Weights of a small GPT-style language model, trained from scratch on English Wikipedia.
Size: 4 heads of 64, MLP 768 SwiGLU, vocabulary 1214, 7.29M parameters.
Training: a variant of Muon for these matrices, 283M tokens, 8628 steps.
MLP neurons of a small language model. Each row is named by its layer, matrix (gate and up: input weights) and neuron, and shows model dimensions 32-159. Each number is 50 + 10 x the weight over its row's rms, rounded and kept within 0 to 99. A neuron's up and down rows have the sign that makes its largest values positive.
After each neuron's rows, "fires on" lists the tokens most often at its 100 highest values on Wikipedia text that the model never trained on.

L2.gate121:47 55 40 70 52 38 63 52 58 55 53 47 63 45 45 44 54 59 43 37 26 47 59 56 60 59 48 42 50 45 27 43 54 54 51 34 54 35 57 70 31 62 53 59 55 50 37 36 60 48 46 45 51 70 47 39 64 36 53 65 40 26 66 59 53 49 38 52 50 57 62 63 45 47 61 34 59 48 45 42 50 59 45 42 36 62 41 49 52 53 68 38 57 36 65 43 39 56 47 45 38 62 64 67 55 60 40 36 58 44 33 60 53 37 54 60 48 57 62 56 57 49 61 57 55 47 56 53
L2.up121:53 55 63 51 59 39 54 57 55 53 74 60 39 32 55 40 52 42 71 67 38 55 60 43 58 48 46 51 46 60 44 52 50 54 52 65 57 44 54 51 46 48 51 45 57 54 41 57 64 52 58 41 45 44 54 53 52 62 39 47 44 50 51 61 45 55 45 43 25 38 41 64 57 68 56 47 54 67 59 66 31 51 59 45 41 51 32 38 55 52 58 38 47 43 49 46 49 60 44 40 44 63 55 48 46 42 50 41 58 47 51 44 58 50 60 48 37 50 57 66 49 55 30 54 14 54 43 47
fires on: "us", "ill", "ult", "n", "u"

L2.gate208:48 40 46 51 52 51 34 48 50 43 47 66 60 63 67 48 58 58 32 60 42 58 54 52 43 44 64 64 51 58 34 53 58 51 57 43 53 54 62 61 45 68 42 20 46 49 35 57 44 60 74 63 55 32 55 35 51 66 65 68 55 59 43 55 31 63 50 48 26 60 35 57 53 45 43 49 35 41 55 34 49 48 43 45 61 53 50 56 52 46 55 37 49 51 49 43 47 60 61 63 57 42 42 35 52 45 46 34 67 40 57 49 60 54 53 57 55 41 59 46 38 59 53 56 54 48 32 32
L2.up208:40 51 43 41 64 44 61 54 56 41 33 70 58 51 47 44 66 65 42 56 57 52 36 37 52 57 43 48 52 46 63 56 67 41 53 57 44 39 43 52 33 57 56 65 44 38 47 51 57 52 35 53 74 42 39 47 66 53 63 54 42 47 80 59 38 41 63 45 47 39 63 52 39 42 52 47 35 62 46 49 48 40 54 45 42 47 31 36 45 56 52 61 64 49 46 51 53 47 50 45 19 27 43 54 40 43 43 68 43 46 70 54 51 53 30 44 52 46 38 37 49 47 60 54 46 54 58 70
fires on: "ut", "ne", "ail", "gh", "rit", "ore"

L6.gate407:51 49 74 46 38 53 23 54 48 50 61 51 51 42 59 46 49 46 45 48 52 72 59 38 41 41 54 59 42 55 74 75 48 41 38 54 48 36 45 53 47 64 44 43 36 45 52 55 58 42 38 33 64 48 48 54 57 40 51 51 50 33 69 37 48 47 44 40 40 45 60 48 35 55 55 54 59 40 45 59 52 52 43 44 45 55 45 46 40 37 25 55 40 31 55 60 44 66 53 45 60 46 44 51 71 57 57 46 44 41 65 36 35 58 57 39 71 49 45 59 64 52 36 69 34 33 43 35
L6.up407:70 58 32 54 40 51 43 57 48 22 29 61 50 37 37 40 59 52 56 56 51 49 40 50 48 42 59 39 60 45 65 34 40 51 46 52 42 69 50 43 59 37 69 38 53 46 41 59 37 36 45 57 64 51 52 37 58 53 56 58 40 48 52 32 49 43 52 64 76 58 49 57 55 55 49 38 53 55 66 70 41 46 58 64 61 39 39 37 76 46 66 39 46 43 49 57 55 45 53 47 38 68 46 54 66 63 54 40 60 52 71 61 52 57 52 45 43 63 66 41 54 51 49 57 37 65 43 42
fires on: "l", "n", "ch", "z", "we"

L2.gate700:47 52 42 55 37 42 30 40 56 58 42 60 52 31 41 42 48 41 52 34 37 52 47 49 44 51 52 58 42 42 72 53 54 38 43 61 68 42 50 67 52 47 55 53 26 57 45 39 42 49 48 51 63 49 43 68 59 57 41 55 16 60 41 64 41 40 63 56 53 40 40 28 47 35 72 72 60 44 63 56 57 55 46 52 57 51 47 57 49 56 42 74 35 29 44 47 41 55 52 49 39 61 51 61 55 44 40 41 47 53 35 57 61 28 56 57 58 48 46 48 50 54 53 46 56 61 72 41
L2.up700:48 55 58 50 49 61 60 61 40 52 57 52 36 54 70 56 40 38 42 48 36 55 55 54 58 57 65 62 48 51 48 17 55 55 40 40 36 54 37 62 34 47 37 52 48 45 57 49 55 41 43 40 42 42 42 36 57 64 30 64 11 67 44 37 65 54 37 46 44 51 53 35 65 42 43 48 53 42 47 58 55 37 40 38 40 53 44 64 47 63 67 47 56 54 65 52 58 52 43 61 51 56 48 54 50 48 49 56 61 44 59 50 56 48 54 50 44 44 66 64 43 52 63 68 51 49 54 64
fires on: "ra", " tra", " o", " fl"

L2.gate327:56 36 45 39 36 42 55 51 49 30 42 46 52 49 43 53 47 29 47 41 45 65 53 53 36 42 41 39 64 67 61 51 52 34 38 53 57 32 56 52 49 51 49 51 63 49 59 47 50 54 54 67 46 61 42 20 59 38 43 51 52 40 53 52 59 45 51 46 37 56 45 51 42 58 63 51 57 54 64 55 40 48 35 31 60 53 44 47 50 48 46 58 47 54 64 47 41 46 43 44 52 47 54 39 44 43 49 52 38 60 53 59 62 46 59 41 51 44 52 55 32 60 52 36 55 63 35 44
L2.up327:58 63 71 34 50 54 50 38 51 56 62 24 61 50 43 45 54 58 50 39 70 39 38 48 34 34 45 58 57 44 58 61 48 59 54 64 48 63 58 48 48 40 43 47 50 65 47 27 47 55 40 56 62 57 46 55 36 70 39 27 49 57 35 33 60 43 49 50 67 45 43 42 36 55 71 67 52 47 35 56 54 49 49 39 44 35 74 47 60 47 35 54 41 44 37 44 74 45 53 59 51 43 48 34 65 41 34 37 55 52 56 54 71 74 58 51 61 35 60 57 46 60 69 45 43 59 65 54
fires on: "ar", "ra", "ent", "any", "ost", "se"

L2.gate649:51 17 44 63 59 49 60 53 54 66 38 58 63 61 59 41 52 57 38 54 56 49 56 61 56 50 59 56 48 52 46 41 59 26 44 53 43 48 32 41 63 38 50 51 49 65 43 37 53 48 59 71 52 23 52 45 61 40 49 42 59 63 45 50 57 50 57 62 62 58 70 47 49 52 56 39 58 37 48 40 46 53 36 44 58 44 47 60 51 51 47 49 48 64 54 52 46 29 45 63 73 62 65 55 50 59 58 40 46 51 57 52 40 42 48 53 50 46 41 67 46 45 38 64 44 54 38 50
L2.up649:51 46 37 54 63 37 57 56 49 43 62 64 54 52 37 49 44 43 43 56 58 58 63 44 57 68 39 34 37 31 39 55 46 55 63 49 60 55 55 48 58 57 42 63 14 63 55 37 43 58 31 36 51 54 43 47 59 45 53 61 53 48 58 56 45 49 52 49 43 38 49 38 39 58 44 54 50 49 55 39 52 45 47 60 41 47 55 53 59 47 47 51 60 78 45 43 50 44 38 46 35 56 39 26 70 72 40 40 50 42 52 31 47 49 57 41 28 43 60 47 60 39 44 53 49 45 53 54
fires on: "s", "es", "ip", "i", "y", "ia"

L2.gate247:51 51 39 66 53 48 52 27 56 60 43 49 61 51 55 44 41 34 50 52 60 33 36 46 54 48 44 15 65 37 49 35 42 49 37 47 54 40 45 38 57 35 53 40 44 57 62 33 62 43 42 66 45 36 61 43 54 33 64 45 51 56 38 58 28 54 63 41 61 44 66 50 46 34 54 48 40 52 59 49 39 52 52 61 60 54 48 74 59 51 46 51 43 64 55 54 57 40 42 48 75 41 52 44 52 57 59 39 53 41 40 57 48 41 53 28 50 50 44 51 56 32 67 48 54 36 54 48
L2.up247:60 57 49 50 38 37 59 52 63 65 48 51 45 61 49 42 54 49 42 45 37 40 39 45 41 57 42 38 29 58 56 47 64 63 71 49 35 41 52 54 50 34 45 63 26 44 64 40 32 55 35 45 27 44 64 50 58 44 47 55 43 55 71 48 47 72 41 52 50 58 58 55 37 41 49 39 63 51 46 41 47 36 50 31 38 64 45 49 41 51 52 68 50 58 57 63 50 55 50 59 60 67 55 21 53 29 43 44 41 49 68 64 39 48 49 45 36 46 60 45 43 42 44 55 43 46 52 49
fires on: "es", "ond"

L6.gate705:46 48 46 62 66 45 62 45 53 44 51 58 62 50 34 61 41 29 67 52 40 51 45 61 48 37 49 51 42 48 61 46 46 47 56 35 30 43 43 55 38 66 42 53 43 41 29 46 53 50 38 66 44 59 63 43 47 47 39 54 46 55 49 40 45 39 47 59 53 51 62 42 47 44 37 57 56 55 30 48 46 35 58 51 51 66 33 46 49 43 56 55 44 40 67 44 41 42 64 50 40 52 65 46 65 73 47 43 43 67 47 59 58 58 34 52 25 52 41 48 36 66 58 47 30 63 49 45
L6.up705:36 60 63 52 54 58 43 59 56 68 34 69 33 49 49 73 32 43 42 50 44 59 45 60 42 64 45 38 49 66 48 41 50 55 47 45 52 58 47 59 46 62 45 48 42 39 63 58 52 52 43 34 51 61 49 69 38 51 49 63 61 52 45 26 56 45 62 57 55 69 55 45 65 58 42 41 44 39 33 34 30 45 59 31 60 53 43 57 45 52 38 35 38 41 60 45 36 61 53 50 41 54 62 47 60 61 38 37 60 44 36 51 41 49 41 56 61 43 63 55 38 56 41 57 59 61 33 51
fires on: " of", "or", " for", " sup", "up", "ich"

L2.gate764:45 52 63 48 33 52 62 28 51 69 52 36 74 40 69 66 66 57 65 39 29 50 64 59 67 53 57 43 76 49 36 46 67 61 61 49 53 38 58 58 45 57 46 48 52 76 44 69 39 52 42 62 51 50 50 51 55 56 46 44 56 34 45 56 39 48 47 55 64 48 52 68 49 44 59 56 41 60 46 50 69 43 60 37 53 42 48 42 55 70 45 51 47 56 59 43 59 46 52 44 48 40 53 48 55 43 51 44 60 48 49 73 45 44 32 61 58 62 51 59 48 52 64 47 51 43 70 51
L2.up764:32 57 54 58 45 50 39 46 43 63 30 44 43 50 47 51 45 49 38 41 42 55 65 53 62 42 44 61 50 41 41 53 27 50 31 41 42 53 56 61 55 36 47 52 51 66 49 26 60 51 41 48 42 46 57 51 53 59 52 42 55 55 41 53 49 65 47 49 54 48 56 53 36 32 55 61 62 56 42 64 57 64 59 45 42 53 60 47 51 51 45 45 37 50 43 57 50 51 42 58 34 50 53 62 48 57 49 41 43 42 47 40 39 65 34 54 54 69 39 44 54 57 51 44 78 57 59 48
fires on: "im", "oun", "man", "ate", "L"

L6.gate308:57 50 37 46 25 39 52 33 39 47 60 42 71 62 45 61 64 61 47 56 66 54 59 50 42 44 53 74 49 62 66 66 56 55 52 59 58 59 49 57 63 52 56 46 43 56 48 53 69 28 57 49 34 58 32 53 49 50 50 34 62 54 43 67 55 66 36 42 43 53 31 49 55 49 56 58 35 61 45 49 42 38 47 43 36 53 48 47 52 45 53 41 41 33 59 32 65 47 58 64 46 54 76 52 39 33 59 50 64 46 65 52 61 53 48 56 38 43 50 59 50 49 45 48 49 62 53 56
L6.up308:42 45 23 37 64 46 43 46 31 48 70 38 61 55 58 49 56 54 52 63 53 44 53 51 68 35 54 46 61 50 52 48 70 57 63 51 39 32 35 54 79 51 47 53 40 47 40 46 62 39 56 53 30 32 56 50 50 52 58 43 72 54 65 54 51 76 49 52 40 50 52 46 33 42 46 48 52 48 42 52 58 47 36 31 50 50 50 40 44 39 51 52 43 59 62 49 47 62 48 59 40 40 53 37 70 53 53 63 41 44 47 47 56 37 38 46 39 34 32 50 46 39 49 45 43 52 32 46
fires on: "2", "5", "6", "8", "7", "9"

L2.gate148:56 50 42 42 45 33 55 59 57 47 53 45 30 47 47 52 50 56 39 30 41 41 60 66 46 44 47 57 67 52 46 49 51 53 31 40 54 49 47 39 44 57 48 54 36 46 52 56 71 42 57 38 37 51 49 48 56 48 71 57 57 63 49 62 46 57 50 46 61 45 50 47 46 41 57 46 50 33 56 25 53 53 59 43 49 49 41 37 46 54 60 49 26 40 64 50 32 45 56 49 68 44 59 46 40 45 67 59 59 45 37 42 55 38 54 66 61 43 47 71 47 58 40 56 62 51 69 54
L2.up148:52 49 53 59 33 45 51 59 53 58 56 61 51 48 50 50 35 52 43 43 36 54 58 63 38 55 53 70 44 42 43 42 60 35 46 59 64 58 61 49 61 24 54 59 39 62 39 61 61 42 61 47 32 52 47 38 48 53 51 60 46 40 54 55 56 58 45 57 57 40 37 64 31 36 36 51 64 46 55 47 38 46 53 60 42 19 58 36 47 45 58 63 63 46 67 52 68 56 43 50 41 33 54 55 59 58 59 59 64 50 44 55 52 67 43 54 57 66 43 54 33 35 47 64 47 62 59 54
fires on: "du", "s", "all", "ines", "gh"

L2.gate351:50 70 41 46 39 50 65 66 67 42 35 47 56 55 44 51 51 41 49 62 49 59 46 56 63 49 69 50 48 55 51 60 57 51 68 46 49 46 45 60 56 64 47 49 51 58 43 56 67 43 52 49 35 35 42 23 52 40 48 50 45 75 39 48 54 52 49 30 44 42 62 49 59 49 60 38 57 49 52 50 58 53 72 61 49 41 54 56 48 48 73 48 39 48 56 49 39 46 45 59 53 52 38 37 62 40 63 39 35 51 50 39 73 52 56 44 55 46 43 65 55 56 54 51 47 39 47 55
L2.up351:67 49 43 58 45 52 52 56 44 59 41 57 60 62 59 37 47 33 56 48 65 60 57 49 39 46 52 51 62 68 47 35 37 24 44 39 42 48 51 41 45 27 49 52 35 53 63 56 43 44 45 54 55 48 63 81 41 51 50 56 50 38 61 55 57 54 40 49 48 39 46 31 57 51 59 57 42 43 58 43 57 46 37 77 46 60 54 49 41 51 52 57 59 37 27 68 47 61 47 41 60 53 38 52 46 61 29 42 64 21 58 37 56 49 66 56 59 35 52 41 40 62 63 51 50 54 49 47
fires on: "inal", "ail", "2", "th", "1", "he"

L2.gate1:55 58 54 61 55 53 67 47 40 35 49 42 53 43 42 36 65 55 35 58 44 48 47 40 61 61 31 60 62 61 51 53 55 53 46 51 53 46 47 44 50 38 58 58 49 61 64 28 60 42 44 46 30 63 57 50 59 28 34 38 54 44 55 54 47 34 49 49 46 52 46 49 36 50 53 62 55 45 38 59 37 55 53 42 52 23 50 48 54 42 55 47 44 30 68 44 47 42 43 52 62 39 46 54 43 64 54 48 70 49 52 27 53 51 46 59 40 50 57 48 56 62 33 69 46 34 43 64
L2.up1:47 54 50 50 41 34 66 42 59 21 57 45 42 35 46 55 60 50 54 38 44 54 35 53 65 61 30 38 56 46 49 48 45 46 62 57 49 44 47 76 28 49 51 55 57 58 52 59 36 65 61 62 61 48 54 49 46 44 59 67 50 36 68 46 38 56 40 47 46 51 53 39 47 61 62 44 52 58 45 37 46 49 62 62 43 56 41 70 61 57 37 40 48 45 42 62 42 59 61 39 59 53 44 47 42 55 50 46 70 59 59 41 49 54 54 64 70 73 53 63 62 51 30 50 42 43 41 51
fires on: "u", "ib", "n", "uk", "d", "ite"

L2.gate363:54 54 43 76 29 52 53 40 55 47 56 48 49 58 48 44 34 69 60 48 54 51 57 41 68 61 48 56 35 27 39 45 57 62 46 59 39 52 40 51 67 54 53 56 52 66 57 39 43 51 44 45 53 44 50 41 47 34 46 49 45 55 64 57 56 54 50 56 51 51 54 31 39 38 71 58 52 46 40 55 41 60 56 53 30 68 58 61 46 32 62 44 45 36 45 42 65 62 42 71 51 44 62 32 65 53 36 52 72 40 65 53 43 60 50 71 36 41 43 47 51 42 45 51 57 61 64 47
L2.up363:43 41 63 57 59 60 33 47 56 50 52 68 47 43 61 48 33 41 49 46 35 44 41 59 66 48 37 55 57 55 54 63 56 54 48 53 46 43 38 38 63 60 53 39 34 45 50 59 58 60 53 41 45 50 63 43 51 44 64 61 48 62 51 65 47 48 43 62 33 60 53 67 58 57 51 44 55 55 56 52 54 56 51 51 42 52 71 66 46 43 59 51 58 44 54 34 43 59 51 56 40 32 41 49 45 40 52 47 54 46 39 59 50 58 31 45 38 56 52 43 57 51 64 57 45 47 50 43
fires on: "0", "5", "6", "are", "50"

L6.gate500:45 53 50 37 52 54 52 38 45 50 52 46 61 51 49 40 64 40 61 56 54 43 45 49 40 55 51 49 51 49 62 44 57 57 51 54 69 59 32 45 49 47 64 53 47 51 41 29 64 54 54 59 40 34 55 36 46 27 46 51 26 36 59 58 66 64 30 33 48 37 40 53 31 55 50 44 32 28 80 55 55 50 53 26 52 58 43 46 49 46 41 45 58 38 55 46 42 49 45 48 47 39 49 69 61 33 45 64 51 54 48 58 59 52 46 39 39 60 56 42 53 34 52 44 50 46 32 67
L6.up500:41 51 42 43 39 59 54 41 42 51 61 56 54 40 53 64 52 54 40 43 55 41 49 41 50 55 28 58 47 58 64 56 50 41 44 54 51 52 74 57 53 56 44 47 49 70 47 66 53 66 43 46 59 51 55 62 45 66 51 44 29 60 73 46 70 44 57 50 38 49 52 51 29 65 60 53 46 41 48 46 40 22 40 58 36 57 46 60 56 57 37 51 46 52 42 59 48 39 44 44 52 56 60 55 58 22 57 34 56 38 41 58 41 41 45 44 62 54 39 61 62 52 46 44 40 53 52 50
fires on: " comp", "p", "u", "o", "it", "ad"

L6.gate86:46 47 72 59 59 53 50 53 51 56 66 34 45 48 61 50 38 32 53 45 45 39 40 48 26 55 45 45 70 58 62 50 52 50 52 25 51 57 67 65 45 48 40 55 53 65 56 54 55 59 60 43 58 35 37 31 61 37 35 57 33 63 41 45 46 62 60 42 52 52 39 56 48 46 42 53 57 60 34 35 54 36 31 56 42 39 28 46 51 54 51 50 50 56 54 50 44 41 40 48 51 45 49 55 46 49 42 63 47 38 63 61 54 36 64 45 51 45 58 47 50 72 46 34 67 56 49 41
L6.up86:48 67 65 35 54 54 36 59 38 54 45 48 55 29 35 66 34 47 68 52 51 45 36 54 42 44 42 56 65 69 55 43 47 43 62 47 56 45 45 62 38 61 50 57 42 62 35 56 39 38 47 53 51 41 50 50 51 52 17 58 65 52 38 50 51 57 62 29 60 64 60 45 56 42 43 64 45 56 50 48 50 44 34 37 44 54 49 37 40 68 54 57 45 60 56 54 36 64 43 57 40 53 59 50 43 41 51 35 66 52 47 48 63 29 49 49 57 53 69 42 38 58 66 50 62 59 42 56
fires on: "u", "S", "an", "m", "ase"

L6.gate154:55 58 63 58 56 66 49 41 28 34 57 44 44 49 50 54 63 45 57 43 58 49 50 61 49 50 61 42 50 54 39 50 36 41 61 54 34 49 52 65 49 55 64 57 52 57 44 47 39 52 57 59 59 34 42 50 37 57 26 46 44 62 51 36 58 50 59 53 50 59 43 45 53 39 44 58 39 58 80 73 51 49 68 65 45 50 51 41 42 64 51 57 45 50 45 53 45 61 51 41 55 51 57 69 43 46 33 63 52 48 42 34 45 50 22 40 65 67 68 66 51 56 49 41 32 65 46 45
L6.up154:42 58 37 66 50 59 56 47 47 27 54 48 52 69 32 38 52 53 55 57 41 60 66 39 55 43 55 28 43 42 42 74 60 37 61 69 49 51 46 60 65 43 52 49 38 58 44 58 52 59 54 46 55 56 56 69 58 47 51 36 41 62 51 35 59 49 46 48 56 50 63 40 54 63 53 46 56 36 73 52 47 34 40 30 40 49 48 55 47 48 41 48 51 53 35 58 51 52 68 54 52 39 48 59 41 50 51 29 44 35 47 54 43 53 32 69 52 51 56 56 72 47 46 45 46 38 52 46
fires on: " not", " of", " and", "ly", "ed"

L6.gate106:68 63 48 48 46 54 32 53 46 57 33 51 46 42 43 65 40 41 46 26 67 51 49 62 73 54 60 46 34 58 53 50 46 43 26 59 62 51 47 47 45 60 46 55 60 51 44 63 53 51 49 63 69 52 45 41 59 31 54 49 51 44 63 40 51 48 52 56 53 43 61 62 34 49 54 49 55 38 31 41 34 54 49 49 32 34 50 65 46 49 49 49 46 44 24 44 53 39 38 48 63 58 40 65 56 52 58 44 23 38 32 47 48 77 58 48 54 41 31 56 34 39 50 50 55 40 36 47
L6.up106:56 46 43 39 56 37 65 43 47 46 51 54 33 73 68 47 33 64 57 49 44 57 42 61 48 49 55 65 52 46 76 37 45 61 54 45 41 54 49 50 49 69 54 49 58 45 45 60 29 43 47 49 45 51 74 49 45 43 41 52 51 56 56 60 41 28 52 61 67 50 64 38 37 48 48 52 47 37 52 41 57 47 47 37 55 42 35 59 58 51 51 38 54 46 59 68 41 42 54 60 36 66 42 56 45 66 41 50 60 49 52 53 37 36 41 46 54 44 51 42 55 59 46 43 74 47 51 30
fires on: "n", "y", "ac", "z", "et"

L6.gate465:48 61 51 67 37 41 47 70 54 54 55 53 53 45 39 30 45 39 46 62 52 37 47 56 56 70 41 37 58 38 60 50 56 60 39 52 47 36 35 43 34 53 50 56 52 34 51 50 63 46 55 34 40 36 43 55 53 52 49 56 28 46 54 50 49 61 45 57 46 41 69 46 47 70 49 44 50 53 46 64 59 48 43 51 51 58 64 49 39 47 51 40 47 38 67 49 54 50 31 57 41 68 49 33 50 44 53 42 35 50 49 50 51 63 38 51 49 44 38 46 55 44 47 44 74 57 43 46
L6.up465:52 45 42 47 50 54 53 48 48 63 64 41 50 53 57 53 47 62 53 45 57 39 41 49 55 45 46 60 47 36 55 61 61 54 44 32 56 45 42 56 52 49 39 62 41 50 28 47 39 47 45 31 44 46 53 55 20 22 39 41 65 39 61 57 64 49 37 50 61 53 60 41 59 61 57 45 41 63 49 38 31 58 45 39 32 45 50 33 40 43 62 59 51 39 35 50 45 59 40 58 40 57 51 43 72 55 27 49 62 38 53 66 54 52 46 61 50 66 59 33 52 55 40 46 83 49 35 61
fires on: "v", "e", ":", "a", "is", "w"

L6.gate593:47 47 50 31 54 43 54 51 50 34 36 56 47 45 57 52 39 38 62 59 58 64 56 53 49 52 39 47 54 69 46 55 64 43 55 54 49 47 49 49 66 47 76 41 68 52 56 48 67 49 49 45 53 29 65 53 68 57 55 47 63 59 55 39 56 38 48 54 47 48 34 42 52 47 47 68 43 71 56 52 50 51 37 48 37 59 58 30 57 57 48 81 30 36 47 49 41 44 50 59 44 54 38 43 63 53 48 45 52 39 62 35 63 36 53 45 29 36 60 58 42 66 50 56 49 39 61 60
L6.up593:53 60 46 42 53 49 37 25 60 25 49 49 62 59 38 62 53 40 55 49 44 37 41 48 53 46 51 53 49 62 41 39 50 57 54 57 60 49 57 50 58 55 52 65 80 41 58 62 46 47 41 42 30 47 51 53 67 66 51 46 57 51 45 36 51 46 45 54 58 45 55 37 43 58 53 64 57 79 51 51 50 46 42 32 32 69 65 56 76 44 54 51 63 52 43 39 56 43 60 33 56 53 42 48 53 66 28 44 54 45 68 71 56 55 45 46 38 67 43 52 40 57 48 49 53 45 41 35
fires on: "se", " other", "al", "ious", "ther", "any"

L6.gate139:62 44 62 54 42 53 46 52 44 65 58 55 56 55 54 46 64 45 52 54 51 48 35 28 46 49 20 55 56 66 57 32 51 59 38 69 56 53 43 73 45 56 60 65 35 65 52 39 48 44 48 56 49 51 54 48 41 52 64 59 42 48 64 51 60 64 44 50 62 42 36 60 44 59 46 44 50 59 50 69 58 39 46 50 50 55 44 45 65 53 36 57 66 55 53 40 45 68 48 46 60 40 35 64 45 47 61 48 51 47 33 55 47 27 61 77 57 45 44 37 60 48 60 57 58 50 32 50
L6.up139:50 44 48 40 55 48 64 46 52 50 58 43 37 34 75 32 48 43 53 46 43 35 54 56 46 47 45 40 46 49 37 54 53 67 50 63 52 53 61 67 51 59 45 51 43 66 55 29 42 52 65 39 36 47 46 40 52 64 51 54 46 51 51 56 46 54 48 35 60 53 53 63 48 63 56 30 40 42 43 39 60 34 63 60 52 24 46 68 59 61 44 36 60 61 36 46 60 53 49 39 47 56 43 59 62 38 37 41 43 52 61 52 76 41 59 53 30 51 34 31 49 40 58 40 38 39 53 52
fires on: "u", "r", ")", " Y", "it", "c"

L6.gate231:50 75 66 53 51 60 44 47 43 60 50 43 35 73 62 55 46 51 39 54 48 54 42 64 64 51 66 60 52 59 69 61 59 35 55 36 38 53 52 68 63 40 53 44 43 45 49 54 50 56 61 57 55 44 52 63 74 59 59 46 51 55 49 53 32 52 61 50 41 40 53 45 52 41 46 63 64 54 41 57 35 42 50 37 61 47 47 45 45 43 36 42 33 48 55 61 31 47 55 51 57 50 50 58 40 51 23 50 52 51 47 37 48 49 31 62 54 59 33 64 57 39 33 59 41 40 59 48
L6.up231:55 40 57 41 44 62 55 57 50 50 34 45 44 65 45 58 35 36 48 55 57 28 42 50 63 61 41 37 53 58 45 66 63 35 48 38 53 26 72 56 52 65 56 56 58 53 49 66 60 52 57 65 53 47 61 47 53 45 38 43 55 48 59 46 43 41 42 56 45 25 52 49 67 57 51 54 78 62 58 45 41 33 56 46 59 49 61 52 42 39 46 55 41 39 52 50 48 38 45 49 54 50 47 41 42 57 31 41 51 34 37 52 53 40 58 70 32 49 60 40 58 42 49 48 36 50 50 34
fires on: " and", " over", "ly", " to", " not", "ound"

L2.gate686:51 43 48 46 45 41 50 42 63 56 39 52 61 28 44 55 53 47 46 41 29 42 51 54 60 44 51 41 50 54 61 44 63 48 41 53 37 47 36 37 59 30 55 70 41 54 49 65 63 68 45 51 36 43 47 45 63 48 41 53 36 56 43 34 48 44 74 55 59 64 54 40 55 59 41 58 62 52 57 64 45 57 52 51 56 65 40 42 64 52 45 46 41 59 44 62 41 53 26 41 57 57 39 53 56 49 47 50 32 50 57 41 66 64 42 46 33 61 24 49 54 59 61 46 30 53 45 44
L2.up686:47 65 41 57 52 65 67 47 57 69 39 40 51 36 54 50 48 35 49 34 47 47 36 49 52 49 61 54 57 54 50 53 68 49 45 56 31 63 50 59 42 42 46 59 49 49 59 54 52 65 36 51 60 46 30 44 55 38 34 52 38 50 46 63 60 49 51 68 55 52 47 63 56 55 68 45 46 49 52 44 32 60 38 38 56 70 34 53 67 40 24 66 37 55 59 52 54 59 34 52 50 48 49 62 40 44 42 54 39 44 63 40 55 62 34 54 56 58 44 50 52 76 51 49 36 41 55 62
fires on: "ew", "ch", " World", "end", "ack", "row"

L2.gate627:54 48 54 61 53 68 42 56 42 38 48 47 51 45 44 51 41 61 66 47 41 53 51 47 57 49 50 60 52 41 48 61 39 38 48 60 59 34 45 32 39 48 66 26 57 69 54 57 34 49 65 38 56 51 20 47 54 36 57 55 46 45 49 48 51 43 30 44 39 63 57 38 56 52 40 62 66 42 50 61 64 47 52 68 47 60 47 49 46 37 70 55 35 34 51 44 40 63 66 34 55 56 56 76 54 45 61 41 43 62 42 51 53 40 40 57 53 75 62 39 58 57 51 42 48 36 55 41
L2.up627:36 51 51 48 54 50 33 42 48 68 61 49 49 36 36 50 45 71 59 65 49 40 45 47 48 58 52 29 63 52 40 49 39 42 45 54 82 45 41 62 65 53 49 46 46 59 63 43 42 53 41 49 66 60 57 54 48 42 51 60 54 65 51 42 36 50 51 63 45 49 62 30 50 48 62 68 57 48 56 54 58 52 39 45 48 47 44 60 53 49 44 63 42 47 59 72 58 57 47 44 58 34 58 65 41 48 66 39 58 54 55 60 51 43 51 39 28 46 45 65 59 64 52 56 31 40 68 55
fires on: "pl", "j", "K", "eng", "==="

L6.gate530:47 60 34 69 26 35 69 39 32 49 53 39 45 56 60 49 46 61 49 58 66 53 47 55 43 47 58 56 71 35 51 50 49 44 50 42 61 56 46 51 56 37 50 57 72 57 61 45 61 47 47 68 58 47 57 45 50 54 41 50 46 35 49 64 64 39 59 40 46 44 47 42 45 39 26 64 57 47 57 57 57 44 65 48 52 53 52 57 55 53 47 64 54 63 57 43 69 41 61 68 62 40 24 53 47 56 47 46 33 50 32 44 46 50 51 57 70 56 43 74 43 66 58 53 51 60 43 27
L6.up530:62 45 21 42 47 33 56 36 68 52 48 54 45 48 52 71 62 36 69 44 59 43 35 41 40 37 51 45 64 54 55 54 42 75 60 60 42 49 52 48 37 37 49 57 43 45 60 51 60 77 39 52 50 37 61 58 57 60 48 56 70 28 66 44 55 57 33 47 36 46 61 69 40 46 52 42 51 50 43 54 51 47 61 52 55 68 45 44 56 48 33 65 59 44 39 48 45 60 48 51 43 51 34 49 39 41 38 46 55 62 41 48 48 43 52 59 38 48 43 72 46 53 48 65 42 45 49 59
fires on: "ed", "s", "te", "es", "ing", "aid"